config = dict(
    intermediate_size=1024,
    norm='layernorm',
    attn_scale=0.125,
    bias='all',
    init='normal',
    warmup_steps=200,
    schedule='wsd',
    decay_shape='linear',
    batch_tokens=32768,
    dataset='wikipedia_en',
)
MLP neurons of a small language model. Each row is named by its layer, matrix (up: input weights) and neuron, and shows model dimensions 64-255. Each number is 128 + 24 x the weight over its row's rms, rounded and kept within 0 to 255. Numbers have three digits each.
After each neuron's rows, "fires after" lists the tokens most often just before its 100 highest values on Wikipedia text that the model never trained on.

L12.up535:092115143142113092116142085137145136115129120107147139134133127132148155128148121093108140147123156118070100165152175127140156101138107111136164107138148067119164181124121084155129111145121085146163148130098145083135141107116129125107131161127142134114115148141141109155151114186182136153137095113133125122121159146128134151148094083144132133148099113130111099137110141112137125113106088139109101135122172150111144152114168114179083106146149142121101107130147160114109133165106110125125143111129122132169148100078115063130122146110124125090138124123126169147158146112119108151
fires after: "\n", "|", " ", "1", "0", "–"

L13.up917:146161168077108144119140111095134136137104149137156126107128107138150165108121078115153113119102134138127088139129129133127157166168099151116161161119137157110095128099138100130130164144134160156119144119173149120144128104104107106102112106123121150119156128140120129082155128092132101171079122103152070145101140122104094192130081118129136134110134128151158141114130114142119157088128115135096131067109143101129138100144132100131125084063109148137171143119135140113118111151139131140120149167151132129119131158120106143125116145118169173083105135115134101100153133097113149134
fires after: " ", "\n", "s"

L14.up749:133161135098171136097119153126129158125137093176089100113122168126119156129121118132172082152142072168151117126130125172163136133123053165168146128109137153131129115138137084123161092129122135141118123130131154148155155077122124154133109148113105098136134128112136123154127130180168163131097116167111149100091142144121098102162192128089135105135111105090133167144121114096104120119136102172147168126104119147131167134117116125119112143108119123146111121059116132112138115131136108135147170126109124123100143096117116125115144190161099133095107128132155175102179135139136122113
fires after: "\n", "2", "==", ",", " ", "9"

L2.up129:143104167106127082137132126130145119137110144139089118162149109116117159165114166158132146116162139114097107147107120162145131135111139171112115143092102139143145142133146123106118083090109139154093127103128107156147131151147126097125133122138134132122107173160117132104150096118100139134100125159145139172102136143123143152131152113114165099137090134106161064137140097134136119117165140107135099160120150119143123082123150175116113137146141159130090111163110151146152108066115170133172107163099129122153107158107157131103175139122091188127121160192152101098156143099080086096
fires after: "\n", "-", ";", "|"

L15.up268:137147144104102131134137098167124119147097129144151095115097163113101166145155130118132143173129129140086077112159122113147112151128154116116084105085140120117160171132121103135098166177104100120144134097177140149150133135110124133113103116128131099118115094158147145094166121138123119123141098113143111154151155109133116160112127094110131145129105114100165130153100132171132107168073087119123157115155138098190110128164101121148122178138125175121129138084120147129157135162084140117139142106064124114155132137148149174106137097147100114150091112113085119132116113135158069133
fires after: "1", "2"

L12.up325:097138139103118112127140116136140108092096182142164129141143137149156141111096159189123102142137148151143122113109175140138149158141113121114127132144172158171135126114103122116137145153118139151166114162146128125120116099123132100110134133134092167136126134073099161135148115098127079137112131148119064133121155114083087108152129138098104149115141128066149139132113153114136162159101117123106133170127092097145153176127123172145148124147135105125152159128122139115160146158111116114146157180132115103144106136144118118088110161142110130083143118106149138122141108101171108121
fires after: " ", "–", "0", "-"

L13.up869:141172108148147112133120117126134167071139130100138096127136166168140121110108116120144160134083144112171127099104100108088150087135100146165147147147156161164140073169109162138106104123119111132108152147109160144092177142123129183095158104124139140080151123138169144119104092148165128129135071132166130146102140100156091093112119109115108125121132095135157157120166128142130092132100133120163138147097154138139146125103125145098118159102141149138098205136171128092115095124119149129118152083163139112147116148150102139087136082121101119144093127118103124093136113098150124109
fires after: " ", " ("

L2.up542:096158112104134137121113178124182092103147190119092131151155117136108108083141154127115104144140123141102108111137114133137160111092120113117169112145138115159137130113159165122114159137126168128120104172158127122078165117120135140143121118102116134156123117086153099156100135126119112143115126146100163149144110096094108109198133142115136134112128132132118077125118138125114101160133131100141170147118124108140125118152069122143124150137143150102104099117105139170133108090140150091117131098118105116112166106138161148106121119188101140091115134131148148137156176154100116129
fires after: " |", " ", ";"

L10.up824:120093141150137171114141155142133117112185173141142136112135117129147092077094114149129113131128121142105133160134132140112144115153153108097141129134162132096148088143100097133181117105137119130110096123135142145155128114127126109141106165105135134070128129105096129159152122103131140119116160108108122160133149129139095129137137133151128082166134116129095138185098120122136165119096143133114112098069127154171120110154093113129096132157097179117130130151194166137152137141091121086111114134114165085100128108089159162114134125158111134097110145123143130091132157081150118133
fires after: " |", "-", ",", " and", " Mari", " Democratic"

L13.up928:149123107120131117150126130158093155102121133143099138116087104110122120148127075175113111117152078076152125103180117171110181133103110127167101136127119111097105125117169153128143158092113132141111160138139156137160141187160161138184096132133118182133155153146160113145162135126152123127134146133129150159150136155177119086131134129150121148116086131166171136137159113187051104120144132105095154080111115084135131102100139112098110109079083124089142099118125100144175136140108144149141117105122100106151098124164157141101098115102102134113144144099124118119095115164145141154
fires after: " ", "-", "s"

L14.up611:106166209087152139148101133131108108123145140110103172126110162076156112085130088158136132094139162126121128124115121146152118165153150169113120149132101136109134114132107109132118110106157131157161147153146111093124138143108083142133101133123111164153176101191108083098154120070151157113113162092130135151147142146154100105110113137132120127091157140161124154112171097092122097178171163150110162131116137108121127142126146176122142098127119102120116108119136099185137157157146102096140170138119121112163088123140150138107137128152104126126151124162119133096131134110143140158
fires after: " ", "–", " on", " On", "|", "\n"

L15.up155:132097144169113132120170089132113120151119135157139120137100104157107104106180116145130131167111135114139125111145104145112111110115155121117126175119104091121108139159109145121126121178094112137160117125107148139111133084157092101155166138113119117089156129081153125151143127130104148132141123146106078097102084161101081151174130144134145169119094125115092060102134121123136127094137130145152181178150161124114141086135130142125163110150148154160100084149126088129113077147158119118129146143138104121117131151140154138131089141107102156129168134140135138114110175104121152106
fires after: ".", ",", "8", "9"

L11.up216:109101127082096144071095141126143153140122147137148119161157091100097169087136124124100138164091108104144150117142126151142137169135120134131105111151165172120114139148143132120133140087116133096133076123143133139123135111143089151142130180116120133148111118146141129091110134114160187108166118157124177102110115109126144152151123128119135119129135162113123150073113117104117131145116140138175128112153147128133105101142085148122095123170089150110136130163125074095105126081126116122140128133146131130104161161088128146093101109129143103103147132152109096113162087093130135121
fires after: "3", "1", "5", "2", "0", "4"

L13.up27:150141139131116122107089096154070125117108120112113110094152141091118098112125107168135111123126171129109140118121158086147119118138115128114090128161154129128113180121137126112108128116135099138148115130147148108112115141108115124123120159089165102118187147107131168123111154103148131149157136088147137073097119164142114124086146115112150118100130105134123172103158113137130106109129093113107169114172129098130129168159119171149113124129133144146130123126152127119084147069114152125161107127142141126158085160138148140105176104118095185120156117141149170123094161097089101176
fires after: "9", ",", "8", "0", "1", "2"

L11.up525:120137120121150122093168129119146153118108105138125142118104147146073103148110113133191154128106148155144111101142143110141139108108121107108158176095159123149123102103140119118131155136130130158110126153130143090123091134163111077137139131084123117135112162131161088111149152156134137139137171119151151130199139082127112115145151135107122174162132147066093153099146147088135113127096146145105146111144089119118129147136086115112160135096106087116149194181128128060123084144110107117155141100135115141124127194098140152152130114109121126151128146112101159076108132115114140132
fires after: " ", "0", " (", "–"

L11.up888:151152172161137162116114118102085130144093128126149119093110086170140144138131118115195146124136164151129140154137124118071146126156125092111167125113159135118125113094187124113134151137087115154139132157117103164122098108100090137126106113150131154139176105108178181159120183126130140118135156102160118142134146145124102134132150102134142125133122112105115112118139146143122084107102146096093139126136080115154119128129089134117119097173130132144140158173147081101123126133106122167122147170167098106134105092144126157157147083117128139142124127144122095150151113115096165137
fires after: "1", " the", "9", "0", " ", "5"

L2.up98:110148130132127105133132113162140143086143169160125117098115123139151140149130066159170180139135091149126122106124115176138147120103143101141156132135128151100148136120131114152132104110119125125140163109100062120176121110132131107122135116195105162132130087083115155129101130129095154139132152109133161132125147131119128130114130182114098112140099109160118146147133111104093136103132153119116126121080062136109122121129128133138097162142129118147115103130182142156156159147144082117124143137131100156122138133114109166125106160102099099115059106112127150124135128147179138159
fires after: " |", ".", ",", " Ref", " Ret"

L11.up422:108140131144144140110159137085079144116128153111123128158128109120147128163165098148121105162131107129123154111171114169108154120160135109165097131151149161122161131124111079106137115126090145155164128135108117165119115110129171111132142165092114150183129130153160134137136158102133132068112155157116112173147155163115143111138140120094123148150126149147107097157096175133113152120108125132131119099165140100123080204105130115128146110130163117141129118139140098124139126129110121117161098149128108102187125092106132142136145103110106112095139118090141154156115101132155114115
fires after: " ", " the", "-", " arch"

L10.up661:138151157141129100125146141111107136115143106154182126150133098145112102172146119147116144118143072160104099152138103131156129121072140072120125138126141111103117137115165116151141072092160138110103132103107129118131096147111123132150140158133125142149193144122133123108086148117107134160124143111115114116110151130167130168159167152129182138115100117114097149136109110153098108113169131140123131106115096125150093105128143122123143099169095164127183110161134110129107165074124097135141119121146083129132125130096085141127122164126072113122155104062136129154119191077106094165
fires after: "2", "1", ".", "0", " ", "3"

L2.up42:156112132136118099108105148117118097143115174156129160143092112159133130085124134126106106146154137111114124090082203135143141078106138084120139126121139191154153105147136096134124117190143112113109123105134142140130147154113116121160164088111089144139100130175116103152144135147154138084132106113103088089166137127102152115128099078163107119093108109122139103096120141124126128120130143122155117114131144151094118161132136125136095140113099161116121149141144107117133090130131129102136106107093107136119144155154130101142158094089135127113141102126139158106138153118155137173
fires after: " the", " of"

L12.up276:124168116113140140108123129144121185126123103128147148103151141165111143146129094122093124061128117112159152091139159147093151124133122080113124132125143119150120123134149091077141136097124104161152121132129102089094177166146097126109135120156101105160121134160113093127124121135153176131144124104117123136127136087078126145123156138122111183141142157128071147141170135151153140121172138145125120107089186103107151125168155155140114124123105144112133129114098121141128127150095145143175135150090116095066137165092165093149096122155120163153149106155112141122138135116110119112
fires after: " ", "2", "0", "1"

L13.up164:077101161120140132151160153096149161149098107120125132124124108168156113089086129061136141145131125123155107132116091115124121141191110147114090134132126158108126107127166104123090108152100107122111137088107129102102142133098142164147131124184079123126149096127146109123147156112138149137159141163126159102131134143166155117149106130115120123130087160087104099089160123147135131119141116111096128119109158121097124138130152108175116127170093113150129100148086150120107099157133138093131124117127118117125140156125116106157134144077142093074120155110136084195131171151139159102
fires after: " ", "5"

L14.up282:136125147128112133115159174178149135108126109110121117104165113181140122117193129129135132181168096091133116148105146133106148094130090124124163151174135132114121086133154102080136145114109102111109141148127121113111117144158138134138169191135133124133162144147118149125127150107149118139139115102130102166130151133155128134095084100133125144130108128128105143164135126125141124104139095113136132180109136141116147091145183175129155121092084164057120083149134127128108142153082120134145134122141130095106176090097124136118134116166074143158108131160118109088113143097120138110
fires after: " "

L12.up762:151147133096117121133128065137131148155115142150113145137160085126095101093107130134134127116176153132129146137142138148146143203110124157111131105149120136104116117148113107117161156106099127122184144177134131184138108141101073143133091131144142124132113103069136118152110125112152131110119143166141112087183140147123136142097091120129131115131128152123115127123123125131100097137105094167123163088076101084169112141132125131130161116133108158128128166106145112083116150105129177171105168069114130078122105136112071128097150142139100156103108105175122128125154091100137126143
fires after: "1", "0", "4", "5", "3", "2"

L2.up822:142140135124147161094179109126136110107124113139116089117114119111135069171163111119123101090144159176149145133111097141088155098148153139132080138137104125149104137171131135123107167100105106156113140112162152158138095146131096114138155127120133177165166105138149098147148125130119173123134129172112128146141122137158146109087152128141158073161132198145139120156139118131177131161109119133120128105128115133154178149133125163141140080128176143138153138151083115104143069095115149128116131116153127124107132125120108126107129113110099121081143132138133136140166154088070094122
fires after: " ", " the", " |", "\n"

L10.up995:101069144160138107129099158160149122124110130150118100130156107112132110084170141131111124159124082131092108094166099158129087090097132102145093128154136123142111106156113110131139098109163121115081117144115199120129106163104136106135088175122151135109112086085127113084146156116159118160073159161105120095082102151130131139165119160127108135154159130138096135112117131123098152106100138118154116132127122161145192109120109144153110117137108178107163139140131129139139118158110159125113105113111150152108119170117154108118131124130086136084128128102108131137140153123113147179
fires after: " |", " Los", ":", "|", "-"

L11.up513:142133176133103149073169099123129098091123114123127166136135144138147141115118103144151134154145162117140115141163084123098111114134150111117150155116146167158114126107106140080177158106124143093102136128152121161165139142161098117151153134134114124101128131164130147180151155123128108124114134097149162151126128086056079160140089122127139090145123140145130100113138132142127111125106129139120147076139128075124128136100112147105160138077142125166151172181139108132127096141152107081165106124123131080166096144108152130158124089146120122110107113137143116108140143132106150157
fires after: " ", "\n", " was", " the"

L2.up648:157117135123138187095162137109081122102083156112095111127110144107160108143107108151130117124171096160149069149076166143159120113132123126138147162113154141130161113108140077122121148153192141112089136145142136146162146155141114145157104149118133157149117134099153079132144146123107160123112097114120122112126110106092145094105144105150118082136108113134116097166141128111083092170138184138118132149101118092169134103173083138145142103150129124146095145122154143114113088108144109093148145112107114112131126127185153127124126098092094123158131103109134132099125108101176164101
fires after: " ", " The", " the", "\n", " of"

L12.up125:114124161128155149111092141126137152100128076081121102109141071125140147145146074160159134138122123144119124148139113128142136143157130146133099165134147146187157128113141143121132113178086135139128110138133173110167093148111109114088152136151166126123128173121165141164144101119128196126120095154120141150074136125105118116120121115115142184112126178112130135146137091141100112119107141110074165157167085109105158150125131117129135125114161124124113143141154109140150102138122137115110113140140128151137157146125135134114124106141114109156113152120145122112152141111155148183
fires after: " ", " $", "1", "9"

L16.up889:120126177146112124105129122135106113123138146149145113122094122200107140124108120117170190154134142174093108117081089112101129127106126132137139128132069132122157117135134155122161104130141129107146134141121126108176103172110088133107138125159127143117171183178109105076156157151104116158099143109176111130146125111127127134128117151154146130080144101100096145082116121143149128110129138153119136160082121106155158097116112152156119140141134093125160120148113124133098149122123106169097144149145119130169112117122132155117088125117121113097112115135138090134127134141157159080
fires after: " ", "3", "-", "1", "6"

L10.up775:129110160161102073122128077094139139126110099153171150122122125158162134131146165102176154105102132166124126178144124152139135115096110178112131145137133145126131109145158148058117153076145140105123086121138121118148134141147153149151114145153105111117162127122145117136100142119176127140130118128127096094146081153108103106139108112099118114091187117105162119147118152135127143114098077095142125107133166142141136103144145100156104105104148101106120102151109126129082120128134075129063137156131148150122125180082115093163136117084153141120112156134104134152143124106098160112
fires after: ".", "2", "4", " as", "1", "3"

L2.up41:124124141185089118135113123127087132117103141131161136089148118163116135136125125151112126157151050106108134093068132128148149126104126122076093151072128136078108160147092134126124165144127167123120157166120095116141152151123141086128132143111122125143155131124137128106164152187141161171138126143082121103147103150135105141107167108115142117140138107135116126095141074122107101127158135150145109130096150134121149129106158153147130124105185112114161133127132129144112141145110108125139115140144132068130116092103101148140085149109118162109139123149111151113139103124099131149
fires after: ",", ".", "\n", " "

L14.up707:120116143118096125176084142095138116095129144122158146127136162145122153071160098103109106114146141108160096145153130125096099184110115161116089099176151120108146093109195133108113140105168069125143094128136131155163111135093109129124146142128132102086143097130095100122111180134146135150126122143152132143148132131087132127103162092149147126080135109160127165091133148144139141146103127129138135116147164115172133157090109096148127116146124128098112138113101080107122159103147149118149098153103151098115145086125115138157119131115107125130147124116137109149087142073074125149
fires after: "2", "7", "4", "9", "8", "5"

L2.up5:118123144141121138120119115115204089104117139136128147124100119097144113130136129111137107166144115122116060109127145150127111156111110085104142132163086190175111146124110160117172107109125107124124118126117152098116130128122099076116149140151148197132176137101160155137157098163158129118149134137135118079135141123102143164118087102135106152109086136093152093129165129109157150134111124114180121125133131163123127123101126146119136121128120155110141129111123121119114103136113119162190124099118137155171115111115118146118144155140126118114147181138083111132132100125145140125
fires after: ".", "\n", " "

L2.up221:112120149148135092113124111145069148142142166128101140122098136138135113108118113108120129129122140126125139111122119105139133116105111129130129127147133072160089089100130119109122159116101145161098133147149117115122155181132102095114153118168124142177100117112129069148165127108139168121169121133130124127144137154128124104135124118095120074136151152136081092131119106164146122176121096121134122120139128120113125137119158120102090105167123125145145130129131141141123137161153161083146121101123113124123133105117112174141099146107173125137106150112117076123139102137175180123
fires after: " |", ",", "th", " to"

L16.up327:110145103098125146151106158165126105115126130112084122128144110170124118128121109120155126163139147091139144133110130145103133141139142148147101132159092142164155118121143087142134128147139106133103150138141154138195136170134141131113152131095095133092140132156144131170157173113147125192169131133124090121141143113114117154157110134121130126147086128121127130094167141139135086148179166086131138126113136095099134060098128123099145132086126139096130088174097091132152135175117108123127114116143095145117178140109123128095148094106137119169107129137087159125089127164123137149
fires after: " ", "|", " |", "-", " ("

L12.up270:099144134131147122130117105122123117108176159173122163142146141137110149124130101111125126143144152138148130112128143123161124136133139204130104144111117129111068150081108126093166134124139138114127075132119107093148084150142169129166100075151143129080150123168139153105099112094129121143132119153138119091151104157170109156072105124169142144128134136104158164113172120109110123096177135144131157090086135132102124109119137141084173160142124135112106133134157096137157166118127088118139137106082173103048112114152113112127123112127136123115172110128117130116136148133130123153
fires after: " at", " At", " on", "3", " May", "4"

L16.up1011:122148146132087113068039092147100128098117125146129125110094123139141102059119146111159126134136143137115103156119115174105085144126127116094146167106118118110101170132144137169149107122150069124135131129134144139147103156120191150149138122125158101116111127124137092181132196161145149148135159107144136128088123110140104126124153120118151138106098149125164132088123094154098178101146134110141175164153153103164149064165096156129150117145171144148126117101144132127118143132130132107146076127163103134164112173122143134105141125130107160157109114107134120106120099119137114137
fires after: " |", "0", "2", ".", " won"

L11.up10:120195106137182125149088126136102120079101108091156130114100128124107124142125102156164152106133120150113101136068102139135116137135140140130160165116138150133097113108136140110135145179122128135171134104147132144081157099177128175107147129145130108101182153111103131087157119110140179155163141123152152097189129130132109115158148168076080134117139129136102148120136103096116140096110097147098131155124145146127137122118132118113115107123099130115130112130092082102056137129117147101138143095116160123115126082137114127091134145144077125132117148179117128118145145118109151124
fires after: " ", " (", "\n", "0"

L10.up1020:107124107103122166126138143119104129117082162120132103108109126125159094137150097171107094150149106162091143123085122101093112130118143111159118162108146122106052175081119093131141102123100122124125132139171117133147103127134113089111115111170179152094139150147148124161109159109132128086139125150124120104120121121145102153143142157113135099124116115091122143137135169138147114130106143119121118098136180145161106152124145167146138140153135122129124146103124084096138108112080139129184127088163105163171091109129102141121120156114116135152151115158124180102127106048139141108
fires after: ",", " in", "2", "1", " In"

L2.up789:120130155122070127116124072112138165144112145124120109111106102122156178133128102146114099129137153112147121118149138160128103131096181117137137139123103155100135169156105115101136144133107111129126142103122143130138163117101072131165147074162126137099144122136125161169131087154131108116074127139138156159128085116130156173091151113165148145091119150154094115103130115109172133124099133107071098141147158170091130154149151160168166141103087133102121105158157131106121118137157152124176127124128124154102112128127140147095171133156149113154109158114137149111135115121091145102
fires after: " R", "\n", ";", "4", "j"

L2.up442:110128136117078119125168123097117155134135166137092088145150121151098106125140144124142160138156131141106099155093138108177140094110132146098130159171132101123136133140162131150147119132086164120141124086105111112092138137155086173177138095083127141195139120122133117128075128059131130107113130157140148115110137123069175134148170117089179145146120147134169123148103122145138116145129148153082139058121137115143119142165120148147127109115128122090111113161108165114131108083149155076146125083107116116113171146135151100091146115132145122132127144130099125103149114115109126127
fires after: " |", "7", "4", "%", " –", "2"

L11.up729:091114132045143105129143120108137129132131114168103084129107134107135142094145124134141154108148117100178055155163161111118128099147164127148107157146102140114122147144107126084129117078154103098157075123106130106162109152119141163178111136142182129143126171129116111099121114086163130126114143101142124132152108116147087102087106124159133131116136127152166167115156137103121136128134085159154120096124133151143138114112108153117130159132133140172122100147106095184147156149152134139126108160084142129123138125102143119136126109114088121120130116164136144144174105138122121116
fires after: " the", " at", " At", ".", " and"

L10.up339:116122131150131139126177132128126157148115192105108172138148140133097098097151176132132143146139115120122121126104114096111127169176116148121088124103137115091169068142132131109108154138109139172137123108140136130128134142118110134193119152122199116102152085166163130078136140124113081144133131117150124121150140090116155124132149151103121107120134137132139121120125088130149149125105150147124168115103099112142109079137149153103086134128119166139134138189122196148100122146088146112123129128160084109142149094155143151126129161103087087084092110099147116141142159155124118129
fires after: "\n", " —", "3", "4", "1"

L15.up600:102131165169111159135142152125146101135114109116069097116114119162121135127113173129138180102171151149155112134089124118135107117137159157104065102101121113127149129147112129101090102112150123115132128155117115080117096136162141120142178133129140137116173117086114145162112119168152147118134157123137077166106118145169114110158168106120088115126159122135153143089130123121134113134134170117119093125152085100095093097136132155076128102109134150111112112076180135148147131127102121135129131125148110147146164135167122152135130161086131154113112126135114086135110167176093113144
fires after: " |", " ", "0", "3"

L14.up618:151136116126105153157115127135160122150065156111102127141125114149170119113146166147128143103120093106144134163123161089100121134119163125118130154148109118126074126135109072123125146165144116134150141152163145121118117153176096136118071129134136133117110144134145141077127098078162130075065115143110097122130115129153128168158135122159134147130111153169145140137122129111072105135135095090119170088111131085119132141148192153107084113137083158105141137152145137136117160131113157142203120143120166067144112112143151125099138104150126111151112139118125157106139120120122116111
fires after: " ", "-", " an"

L10.up936:135102143092139179150125140136148094167082083128138136087165116114104152111161120108146106127093149187155125093119143129129146142145125133137058090153120135102121129111156116117137160103081134120128143094139140104097148193128110168156127143171120160154150167110097104121087139136126142120153161161147130111120170117161134140102132080155105108114118136111125150097137090150091122114131152134106187079141119120130143133120118147145132139142110106155100113129157156104131146154131114136121093122117106092098111110129122127139117129123140144117132129111121153151086118113145099143
fires after: " "

L14.up915:152117125169156120126144149120118150165121144168118142140151118166110166131166149100131100164101104130169098138142107105132160123106090101123150159087094155121132154102140067101107102127116110130101136117166127120118123153151053152156156155173104164135150106090167157090144139139155144162108141142147122130110101097151157126066132123097126130135131112130102145141169136136108107127100091157083145113135096110143180083109110090114121116085134166134105096125144105131152134162108165133116139162126161109068150157112142130142093107120110110126131153099126106095088157150129151143
fires after: " ", " |", " O", " ("

L13.up1006:115144128107117130096134095119160119086126144171115153134146120129148123101146103142128099148157170108130097104110130124106154100144130141119095126139107134128105155098120108092119102163137130117142099110159086129167115190107137150121169120106130079132171149098157156119138135101124158112160113115136131153120139151109157129141140135137146159135112153173102115095134130117105109108137154079119125118127131145108079122122123123142128155112114142179123126131162134162125154151159125152132140113107112140144120103140106146158175104119152132203116125135103114112077173133111074137
fires after: "9", "′", ",", " "

L11.up503:116098142160093116129150128130157114116139124104135123140138137104120135075159156116116127120147138154128109087097129114135136129142135147098111123113128120145157109113166083079148165125109123137115107122151125123096077173122090100150092125100178155116138145115141081180128131145146152151092122152144110160096140095127114151128096122112102105158114099077103129150132109109151108141124113109145165130098103180110126149135095106131140108143123171105122166125150155128171140137075135107180114105118105108116133066129133118115162166112146147128136087100113150150152150139103143169
fires after: "3", "0", "–", "2", "4", "6"

L10.up753:141122164120110121113127063141106122103135183097101138128138119095078157120123112143127156160084110123130172129077128131141118151155135112122127147104126134134084118142176136110123148183140101109103152136141115126136125149151144120121154126152128117148109173119123085118116117090190157150140101174138119124128116102131169111133146071132112131132094123078145103184129127144128086103106127143112179121157159152089154155117101105107132077122109182148117112145111133137092135134115163136117126083117111097120119151133144133144121122110137155123102148135114104099092147087141151181
fires after: " to", " can"

L13.up206:079137111168104138124142150081211156155142132139154112112142131107122135154133138197168150099142076109174097136161122133142138125129105131120097099120160143123113107077132122119073123182121118089134132091150149096129135129115119130150119087126196142099111126145130104130086136171126158185125120120075133128132118114137100110186128126132125177171143118135134180123110129139145130118131130090148123156160146082110168111096165120116090101140140130114093166157153112153114166101131118107148134114143143128149078119123157129142110087123132081137147114151143126137071123118121149105
fires after: " ", " (", " |", "/", "s"

L12.up164:095102133117078142149162130158137180128129129112147132151156108115122150148145076130120158134149125158151133105122156132139164124149131156123097079120117134142135085128179114106094158162125149099119124141133085108149117120089118156119121159133155132143116125077114106198113140135151143116124147153119158133140171119129099119138128136175141108102120141109123143138101106159056159160154106138091113161115128145131127114121135141126070138147087153155101129138115130113094190126140117108088109117127138087115173128110128111135104133121103171133147117158160062123099111117190129111
fires after: "2", "1", " "

L12.up701:132138121116198120106144100109121159134137131126130102093098130106146135149127109175097138120165145166127102156096129100112106112122110096174120135169128143159137134142135084094126184107110132148106172128116116097119119141116133110142150138090100093148135140132138119153074169159133136165128114102134112125109123136096146136078149140161137106136116100057120117146148120140134092124132086175166145108093199150126146107064166127146149152178092110125125195124114118149109163139137093115118132121134085108132136108086091129119134155146131156115131125118133131146126158136110127120
fires after: "2"

L10.up551:145150149156146136141121105102112130105072146080156132121178119147118116127153110120159143132121113157112158124148095140119184139112156086151120143163147128163165115084114143102178110110134162123113125125122153151156138112137097103125079082106117096106158103153135124146126132089127156142135164126164125127100094148158121115081155164079136109113069108153081081152122146122136123127092104152129129132134101126089143150088138129157106137184160084159158148139133123117144132126143176125124112174159112143116115138097167171151154131119114128142098131091124109145123135124160140097
fires after: " ", ".", " |", " (", "\n"

L10.up627:077124115137118093102178131064140105099160114154073167129082121118153150150108103115102150159129123167106157129147123128128126109097092151107137174097121124129096095144137109102146172143133148126120170146122094112135089131130189103142102126138119094101127145133108068149133120121148149139129119138140135173085143121146119125127111107125133102092137134127124132093135151150064127153147117123161162151135147126151158102109107166107142147159144130167129146156111069144081087158127109156146119133144132154090118158126134128149113148100146150127095142079123089163146096083146142121
fires after: " ", "1", "2", "3"

L2.up516:142118167121114115183088120126128131131079123140105153113157128131134159118135144165124121128132135113105122119147136155109110111108106101136153122140117168101088097102108140110116108124114079118109167123106123113140110110107114098147150084131146149101093101104142128167177164129125153140147123138161136127099158121129167123159111149153167124152114151125069089103185088084126170130170150163124120129155115129119143148100139168125120137135188142145131132094103076143111138152099103140133125147101141110143098098141131157105141147099070143141129145149129117137173104140114113105
fires after: ".", ".\"", ").", " The"

L16.up963:113133152108117111110119079145091126128134098130103076106135140120124124139135106154119123121120123104113155123115145133097124125103130139137143106122150182075153145118131144164158132175108128086109168123162129084122159104156126128134107117138151125083130137139095146114142125164116118154117178135103127100093144079166100104151128112167133134104103119125124127148118100167131118153091111144120162137130109141139082133132110100167118151124156119140181111148135115134146173136099138114146129122146097153132143142139162096133101156115108160177115191100139153111155160153123133130
fires after: "-", "2", " ", "E", " Time", "0"

L16.up237:135110084123147129107095106140148152086136122117124155130107166142092105126143102138124152134115167145120149150160122186077166080135137142108103122156114133142140179174125133149116120142157111126155126099103151112176173180139102158137153153149168101120117155114124120133091123098167097111148090144105121134131138119151091113097123153165136137116135163165140106121117152112131130127131145108109156157169126125179117141090134143103087130108122136085117094142142124146157116166128140123139144145135119114126126138119141141125139132187145107148115151111183151129141120166124144134
fires after: "9", "0", " "